python train.py --d_mlp=896 --activation="silu" --norm_place="pre" --qk_norm=true --init="normal" --lr=0.0016 --final_lr_fraction=0.0 --steps=7915
MLP neurons of a small language model. Each row is named by its layer, matrix (up: input weights) and neuron, and shows model dimensions 48-111. Each number is 50 + 15 x the weight over its row's rms, rounded and kept within 0 to 99.
A block is one neuron, or neurons of one layer that tend to fire together. Before each block is what it responds to, as a language model described it from the Wikipedia text at the highest values.

Responds to: Short interior word pieces, mostly y right after a split-off initial s or c, as in s-y-stem, s-y-nonyms, c-y-tokine; also pieces inside surnames.
L10.up59:53 58 18 46 62 50 53 69 18 36 71 61 42 74 29 29 56 33 65 60 61 61 34 35 46 50 49 53 74 64 46 47 64 58 64 64 71 31 69 44 53 66 40 39 50 39 42 42 55 45 40 52 42 18 45 29 76 52 20 40 05 55 51 42
L10.up128:31 58 46 73 43 69 51 53 37 38 59 62 70 45 68 41 30 54 48 32 73 67 32 37 37 38 34 69 57 47 51 25 39 37 60 27 49 44 29 50 72 15 59 63 52 46 84 46 52 38 62 52 67 48 46 20 32 53 64 65 37 30 55 45
L10.up135:46 60 57 40 51 52 48 57 49 64 35 36 55 92 05 51 67 59 45 47 64 54 83 45 46 41 35 59 75 60 45 62 23 66 74 48 70 72 77 45 39 57 60 68 67 67 47 50 71 65 36 40 32 71 41 41 38 51 44 44 63 00 46 47
L10.up146:39 46 44 34 59 60 51 76 32 60 78 73 38 58 72 33 59 22 28 65 67 66 61 37 67 41 59 52 58 37 44 46 47 45 77 40 43 53 40 40 73 74 73 69 62 69 67 63 69 42 47 27 47 77 52 53 49 64 52 54 41 21 60 43
L10.up242:32 62 55 58 57 59 56 51 27 77 33 68 41 53 29 50 44 35 55 59 90 34 55 48 68 55 53 54 41 55 33 59 47 41 47 53 61 43 49 50 46 75 47 95 41 50 36 61 51 52 68 38 45 65 40 52 35 48 55 80 54 24 55 70
L10.up384:29 41 60 42 35 54 30 58 54 46 81 86 70 38 52 51 65 54 27 70 49 63 42 47 53 39 28 29 37 61 53 64 49 34 65 50 44 50 60 84 59 30 37 65 57 72 50 44 56 25 67 41 39 70 27 64 24 23 40 66 46 56 44 43
L10.up416:24 35 47 76 34 42 35 80 57 64 30 60 35 68 32 53 65 62 43 24 44 68 44 33 56 46 62 65 46 79 44 42 33 46 38 48 85 44 54 60 38 24 58 36 43 45 58 36 61 46 71 39 51 68 53 57 56 33 61 34 35 51 66 56
L10.up428:53 67 64 31 46 51 43 63 48 67 35 73 57 64 20 40 59 56 49 45 63 62 54 33 53 68 40 32 38 51 42 47 53 45 61 66 31 32 56 40 57 68 37 59 74 29 55 34 65 38 54 58 05 47 54 52 58 46 27 49 44 26 55 51
L10.up520:65 27 50 57 56 24 44 43 40 50 60 63 83 48 61 40 57 39 31 13 30 41 48 65 52 52 81 45 31 50 30 55 16 67 32 25 57 25 75 29 64 70 39 34 42 33 51 45 63 50 63 45 52 77 49 52 52 79 54 64 43 66 31 35
L10.up599:41 54 64 59 58 10 36 64 37 27 32 64 35 46 27 93 50 39 71 51 44 49 39 47 56 61 61 30 47 62 41 55 39 63 69 48 66 69 75 45 71 70 61 80 36 41 41 48 84 41 63 41 43 51 31 23 58 68 32 48 24 66 25 29
L10.up629:50 52 46 64 39 53 53 69 37 60 28 58 47 54 45 66 63 58 60 51 47 42 47 35 29 31 21 30 61 50 59 57 45 58 45 52 58 37 87 63 41 67 46 53 63 57 49 53 60 76 65 30 53 56 30 47 47 30 38 53 80 38 63 53
L10.up635:57 38 53 44 35 48 50 69 54 48 34 46 51 46 15 37 18 31 51 23 59 50 69 26 66 41 69 50 62 61 31 34 27 64 45 48 45 67 47 35 66 74 69 53 47 75 55 65 69 25 53 34 62 76 59 62 37 50 41 46 55 31 41 57
L10.up667:42 55 63 18 44 47 54 70 28 54 49 42 36 84 49 73 43 50 52 50 65 73 70 23 41 56 63 57 48 58 57 24 51 42 60 52 54 64 47 41 48 64 67 81 75 54 59 60 66 36 45 56 39 60 66 30 53 44 62 38 28 44 44 31
L10.up702:60 40 36 47 63 33 60 79 50 52 39 61 45 55 15 58 37 66 53 20 62 42 67 22 51 80 26 53 69 38 45 77 38 53 91 64 47 17 49 47 33 61 50 50 45 46 31 66 74 49 49 38 41 58 32 44 37 34 71 14 52 50 67 57
L10.up808:51 35 92 45 66 50 68 56 50 57 31 48 74 56 29 36 62 57 28 47 64 45 48 65 48 36 47 63 35 71 58 29 52 71 64 32 64 51 30 35 37 44 61 54 35 58 78 82 79 26 49 72 33 56 38 64 28 44 59 34 39 59 12 48
L10.up816:45 39 50 50 54 36 40 75 58 54 57 87 41 62 31 50 25 56 52 41 70 41 61 55 78 54 60 43 70 29 62 43 50 74 90 63 45 58 52 12 35 31 59 52 70 48 50 52 61 26 64 51 34 61 74 49 63 38 51 45 43 62 74 39

Responds to: Last subword piece that finishes a multi-token word, often a name or noun repeated from earlier text, like Dharmac-on, Ulliot-t, Univers-ity.
L7.up831:55 49 67 41 44 50 52 56 68 28 43 45 78 61 54 52 44 13 40 61 38 60 70 42 37 51 51 34 53 74 21 28 43 68 50 72 42 24 42 19 23 44 56 66 47 56 41 80 67 53 35 69 54 71 50 30 52 52 49 45 45 40 47 53

Responds to: Fires mostly on "was" (also were, had, would, been) right after a named subject in biographies, as in "Lee was traded", "Tatsuno was a".
L3.up390:36 56 21 45 53 58 54 66 38 55 56 51 48 64 18 40 50 06 52 62 63 56 62 24 43 77 24 39 26 58 29 59 69 72 25 49 55 43 50 48 63 65 57 43 67 30 46 47 60 37 33 58 59 53 55 38 45 54 72 37 52 34 36 93
L3.up785:61 59 58 63 74 61 62 82 34 62 31 36 38 57 54 55 71 28 35 45 12 52 68 20 46 61 27 72 71 50 38 36 24 55 26 43 36 60 58 71 46 46 37 57 56 49 35 66 74 50 57 26 52 84 49 48 36 52 45 49 49 52 61 61
L3.up821:21 66 34 32 47 44 61 75 44 49 29 30 56 60 36 50 70 43 53 57 25 46 51 43 41 60 31 34 61 58 38 31 16 55 66 58 46 50 54 59 64 52 61 76 71 53 49 56 57 29 47 50 66 64 28 53 45 31 56 46 75 51 42 45
L3.up894:49 64 38 64 53 57 42 57 15 42 30 34 41 72 47 40 78 77 57 52 76 39 49 30 42 41 54 53 57 83 52 66 32 83 43 30 43 78 72 30 45 44 53 64 51 39 40 52 26 41 58 46 42 59 79 33 47 69 62 59 69 37 27 43

Responds to: Fires on the first token of the predicate right after a subject: auxiliaries such as was, had, has, is, and word-initial g pieces (gained, gave, greatly, game).
L7.up468:48 20 55 49 43 35 77 51 28 42 38 81 85 48 52 44 71 31 49 42 62 57 56 37 54 67 36 56 55 48 53 64 39 59 28 25 50 54 54 43 83 49 36 51 53 47 47 41 48 61 75 18 52 69 58 30 69 91 50 23 69 42 27 58

Responds to: Subject pronouns or their fragments (he, it, they) starting a new clause after a comma or period, often followed by was/has/had.
L3.up209:49 58 55 55 55 33 70 61 48 59 45 26 29 56 64 54 67 32 52 40 37 69 65 23 22 33 19 64 32 77 50 46 32 48 53 69 35 75 44 52 65 67 36 40 66 45 34 56 44 59 59 37 53 53 31 35 43 67 42 56 81 53 60 68
L3.up449:43 59 36 42 72 63 62 79 40 24 46 24 74 57 34 39 81 53 58 42 61 78 63 54 35 48 33 69 29 49 57 05 56 29 65 55 36 59 55 52 75 49 27 55 33 50 70 68 57 43 51 45 76 55 48 75 41 41 31 20 76 48 04 49
L3.up751:41 57 37 57 78 58 49 75 37 35 25 68 33 36 55 69 54 29 55 35 65 52 55 41 20 42 41 52 58 47 25 26 55 46 59 46 80 64 44 27 55 57 43 71 58 58 51 37 55 36 87 28 51 91 67 26 77 53 62 59 76 46 27 48
L3.up858:56 42 35 57 53 38 59 71 37 32 45 36 58 48 65 28 60 51 63 35 48 54 53 27 43 61 41 50 34 53 46 63 45 52 42 45 30 65 56 46 60 63 57 52 50 49 38 56 83 36 61 38 43 49 31 45 12 36 48 27 90 46 69 76

Responds to: Main finite verb right after a sentence's subject, mostly was/is/were/had/has, as in the company was renamed, Tatsuno was a.
L10.up28:48 58 51 62 80 44 52 63 53 31 37 51 65 48 66 36 32 52 35 48 50 49 24 34 43 32 43 36 51 47 46 64 45 45 75 73 41 54 47 16 43 54 22 54 70 63 47 65 87 78 50 42 52 41 52 63 31 45 45 22 55 29 74 14
L10.up44:30 27 42 57 47 63 34 75 64 48 35 55 65 63 45 43 51 74 51 24 79 74 61 52 69 67 49 52 21 77 36 39 60 46 32 54 50 68 56 52 29 53 43 62 53 45 26 48 48 49 53 27 46 69 48 31 55 59 35 18 45 27 75 61
L10.up65:46 60 27 45 56 70 48 33 66 53 51 81 36 67 60 58 48 42 42 63 47 47 53 59 16 51 46 51 34 37 18 49 82 55 55 35 56 36 42 48 59 62 38 63 63 32 49 53 66 22 79 26 36 43 42 50 51 76 77 26 31 21 36 22
L10.up185:55 23 61 53 53 72 85 62 36 57 53 51 42 63 31 54 50 52 49 55 51 50 46 66 66 51 77 40 42 54 67 54 55 47 52 48 47 71 63 51 59 46 77 38 67 31 36 47 60 52 59 44 40 40 69 32 48 68 38 24 67 40 37 47
L10.up215:44 54 47 34 57 62 75 64 23 21 42 42 72 39 48 33 46 20 40 63 50 67 46 59 54 52 43 70 28 37 41 24 70 55 41 73 66 62 57 50 39 71 29 56 42 26 68 37 59 60 64 56 59 56 61 24 54 49 53 73 45 28 39 45
L10.up228:38 31 35 46 48 46 77 48 56 53 32 25 47 53 65 34 44 38 50 45 61 61 80 51 56 43 43 63 68 52 56 68 17 57 41 49 64 46 60 35 72 84 58 53 69 40 44 50 54 41 63 33 37 37 37 47 40 73 48 54 76 48 37 33
L10.up318:50 51 63 25 51 41 71 63 50 42 44 79 55 60 50 47 68 41 39 56 59 47 53 28 47 50 29 72 55 60 53 49 42 63 58 62 74 61 58 35 48 64 43 50 66 34 45 39 67 37 59 47 65 75 47 50 15 55 55 37 49 17 48 26
L10.up464:35 38 57 26 58 49 43 51 21 29 47 51 66 70 32 29 54 53 34 58 54 48 57 41 32 55 54 42 38 64 34 51 79 59 38 57 51 32 68 66 46 53 46 39 81 41 32 52 36 46 59 30 60 78 52 51 60 39 77 42 65 24 19 69
L10.up580:41 34 49 45 55 46 72 22 56 40 51 68 82 57 67 35 54 60 49 72 48 37 70 42 50 66 60 59 32 42 45 48 39 50 44 47 47 48 71 54 61 37 40 51 85 25 34 27 78 43 69 14 67 70 75 49 49 51 60 50 53 66 39 34
L10.up673:38 50 40 60 50 55 48 40 29 49 41 77 31 55 50 66 51 40 63 43 52 63 48 34 49 63 83 53 48 53 00 65 43 22 61 55 33 46 38 61 36 31 59 89 99 51 26 52 32 18 44 41 57 42 49 59 46 69 64 43 53 40 47 23
L10.up688:37 50 25 27 43 48 91 46 29 68 42 55 60 59 80 37 44 49 53 27 44 79 85 23 74 46 44 59 47 33 37 50 38 59 30 33 74 51 66 49 61 62 48 74 71 26 34 36 60 31 38 59 27 69 45 51 52 67 41 38 68 62 41 15
L10.up697:57 42 50 48 47 33 75 34 31 68 47 65 57 38 74 56 44 43 65 54 22 33 48 55 36 55 58 01 59 64 50 43 40 67 26 40 78 64 40 43 28 75 41 74 48 43 36 45 50 35 63 16 78 45 63 32 45 34 40 38 51 51 59 38
L10.up700:50 50 45 47 46 42 57 69 43 51 21 55 79 25 54 34 36 49 39 47 44 62 65 12 50 48 66 42 74 56 54 60 31 44 47 61 49 56 58 54 39 48 44 58 42 57 60 30 30 27 35 23 67 62 73 55 70 58 05 69 50 27 39 41
L10.up757:46 51 52 30 54 82 82 58 30 76 21 49 55 80 45 25 30 45 62 69 60 68 41 39 33 43 47 76 49 60 53 65 42 28 38 62 54 38 44 67 48 62 70 78 81 23 37 48 71 27 65 13 75 68 27 34 31 45 53 46 62 27 56 62
L10.up780:30 36 65 49 57 61 50 68 38 45 68 78 66 62 55 36 70 53 41 52 51 77 43 60 64 63 29 66 54 41 58 52 21 40 46 53 53 63 67 52 41 39 48 47 73 45 14 65 29 44 60 52 37 65 41 41 35 48 27 24 53 58 24 35
L10.up852:49 66 25 46 52 49 57 40 27 34 35 73 57 61 63 14 48 50 71 16 18 61 46 13 20 42 70 54 59 40 31 93 47 35 48 51 66 22 41 39 42 67 43 35 63 43 29 38 57 42 42 41 41 59 55 42 26 80 56 19 53 49 50 68

Responds to: Short word-piece tokens inside common words that are split oddly, often in headings or tables, such as s-y-stem, C-on-struction, stud-y, h-igh.
L7.up204:37 47 51 59 58 67 45 65 52 44 43 55 47 83 20 51 54 63 54 31 27 56 43 48 43 45 56 67 55 47 11 47 42 50 66 48 67 38 56 49 37 66 58 51 59 44 47 48 35 56 56 24 45 58 49 43 47 37 61 40 55 47 48 48

Responds to: Fires on the second piece of a word split after its first letter, mostly a vowel or y after an initial consonant: S-y-dney, S-a-udi, M-a-ximina.
L3.up573:31 47 53 64 43 48 54 72 44 30 47 62 85 72 33 42 62 42 43 34 41 61 61 27 45 52 47 39 60 77 43 47 48 52 47 50 72 58 62 40 51 53 26 52 49 63 52 46 28 37 42 30 65 95 91 64 60 67 62 30 47 49 40 21
L3.up619:49 59 69 65 56 42 48 66 49 48 57 37 52 53 73 41 44 48 32 05 24 31 54 34 48 35 53 51 49 65 36 43 49 20 62 52 79 54 65 65 57 37 40 69 23 62 44 42 44 38 76 67 40 60 70 52 73 65 44 43 41 56 80 40
L3.up752:44 56 30 76 42 66 44 63 15 60 55 59 50 54 47 38 34 39 55 35 45 70 48 51 73 43 28 35 69 43 20 36 56 43 75 16 57 26 65 51 81 37 58 55 37 32 38 41 48 40 95 32 68 59 66 37 47 55 30 48 31 53 32 34
L3.up787:37 48 52 28 50 42 78 50 64 46 57 51 69 72 47 14 52 72 40 15 61 49 45 59 60 73 56 62 44 48 50 54 39 54 67 41 64 58 16 74 46 42 49 61 43 39 52 77 71 33 50 49 73 47 98 53 74 36 37 48 59 61 45 25

Responds to: Final subword piece completing a multi-token word, mostly surnames, places or pronouns, e.g. Presle-y, Ugand-a, Tobag-o, S-he, the-y.
L10.up34:35 35 56 46 25 64 44 91 43 44 71 41 32 74 55 55 50 41 31 50 67 99 63 45 57 32 56 55 72 55 40 48 46 45 45 38 27 62 39 57 50 67 38 50 15 70 55 54 48 40 67 35 58 70 50 51 33 34 53 42 73 59 39 30
L10.up41:16 26 66 47 40 37 70 68 37 42 62 53 76 53 58 44 38 42 37 28 57 56 67 52 73 76 45 61 27 77 48 71 14 45 50 57 68 64 30 37 39 44 49 66 46 70 71 45 45 30 34 54 80 61 68 50 62 67 49 37 64 07 41 66
L10.up63:37 38 58 61 31 43 44 54 17 29 50 26 38 50 42 60 56 36 66 47 49 65 38 18 37 29 29 83 64 45 42 58 43 73 54 60 62 30 41 60 36 38 65 55 44 55 55 69 68 49 72 60 28 42 37 35 22 43 56 37 55 49 47 44
L10.up161:49 43 39 34 37 50 71 50 41 44 43 60 58 43 37 61 47 26 50 37 63 74 57 47 61 60 51 47 41 61 68 53 07 47 48 71 51 32 50 39 48 46 65 54 79 49 50 46 79 40 58 55 45 58 52 35 31 40 36 69 55 62 51 56
L10.up289:36 59 61 57 52 33 69 63 35 78 42 53 34 51 59 47 63 30 38 40 38 70 48 41 41 51 45 38 53 44 47 48 45 45 70 37 41 51 38 16 55 42 57 76 36 57 58 46 53 28 30 51 50 61 44 49 56 48 66 39 58 38 58 41
L10.up377:47 36 45 43 43 39 44 58 36 51 58 39 46 29 40 47 64 49 53 27 31 41 26 42 43 65 39 69 52 48 28 52 30 47 53 57 62 60 53 31 24 63 73 57 34 57 58 68 66 69 47 71 66 68 32 41 29 46 47 15 45 49 33 36
L10.up453:49 56 45 26 49 59 74 47 36 38 49 63 55 53 62 27 62 41 51 53 26 64 67 36 52 59 57 68 53 42 47 57 32 48 56 58 49 55 18 55 29 21 62 60 56 43 59 85 67 42 69 52 62 68 51 33 74 45 47 45 60 50 36 44
L10.up549:45 24 81 50 42 50 52 73 49 60 63 72 73 43 23 36 55 53 69 51 42 77 68 72 48 40 72 83 54 64 41 35 39 49 44 42 61 14 34 47 31 22 57 67 55 37 45 77 48 54 64 51 54 53 51 42 22 58 30 51 52 45 31 42
L10.up575:51 44 61 28 70 62 63 62 44 78 52 48 93 48 69 64 80 38 55 50 83 45 64 46 56 40 54 49 43 53 31 43 11 44 50 58 50 42 60 29 60 17 60 59 61 25 43 67 52 59 44 51 44 68 49 31 17 51 33 41 47 62 50 27
L10.up587:45 60 61 54 36 41 34 29 59 79 43 51 39 42 48 47 60 43 41 46 42 48 67 59 53 63 37 54 35 41 44 19 44 58 65 12 58 57 55 68 54 59 51 46 47 32 29 60 56 31 81 37 77 64 50 35 24 42 30 40 59 56 16 49
L10.up611:51 49 32 60 35 80 47 66 40 59 69 47 80 58 49 33 38 56 64 58 50 33 63 45 64 24 30 71 55 57 20 66 17 32 51 43 54 35 71 70 46 55 38 51 33 46 38 91 68 29 53 22 66 54 33 43 43 30 53 40 41 48 32 47
L10.up715:53 31 55 48 55 66 84 61 44 19 11 63 24 31 58 47 36 23 55 57 50 63 67 08 33 62 55 89 58 51 48 64 54 42 56 54 70 62 44 65 37 36 45 71 52 70 26 75 58 26 50 53 40 60 57 54 47 55 52 64 60 56 52 34
L10.up725:36 55 53 40 33 24 66 63 36 36 37 57 43 41 57 49 46 34 42 45 75 67 52 32 57 64 54 88 27 44 51 64 35 58 63 36 51 30 47 30 50 63 60 53 54 46 42 51 78 42 46 16 61 64 24 12 37 72 59 45 55 46 18 42
L10.up809:36 51 77 53 54 44 59 56 35 66 53 56 80 59 57 47 54 40 59 57 63 82 54 37 48 45 41 58 49 47 51 51 26 73 59 66 74 33 51 17 59 73 30 62 59 61 74 70 54 35 47 33 28 72 32 16 22 62 35 38 46 58 48 63
L10.up810:34 49 65 37 62 48 72 92 49 51 39 27 31 58 47 53 54 37 18 48 55 68 52 25 48 44 44 81 54 59 46 52 28 57 26 58 81 42 35 61 45 55 55 47 55 52 42 67 46 55 66 31 45 57 27 45 55 63 49 51 63 62 56 53
L10.up867:36 40 40 43 40 76 29 82 29 56 41 39 50 48 49 35 52 27 34 28 23 36 67 57 68 57 52 60 42 47 27 60 56 23 54 47 61 57 36 26 35 51 69 59 40 41 59 58 56 41 46 46 76 55 14 60 15 61 66 30 54 58 29 43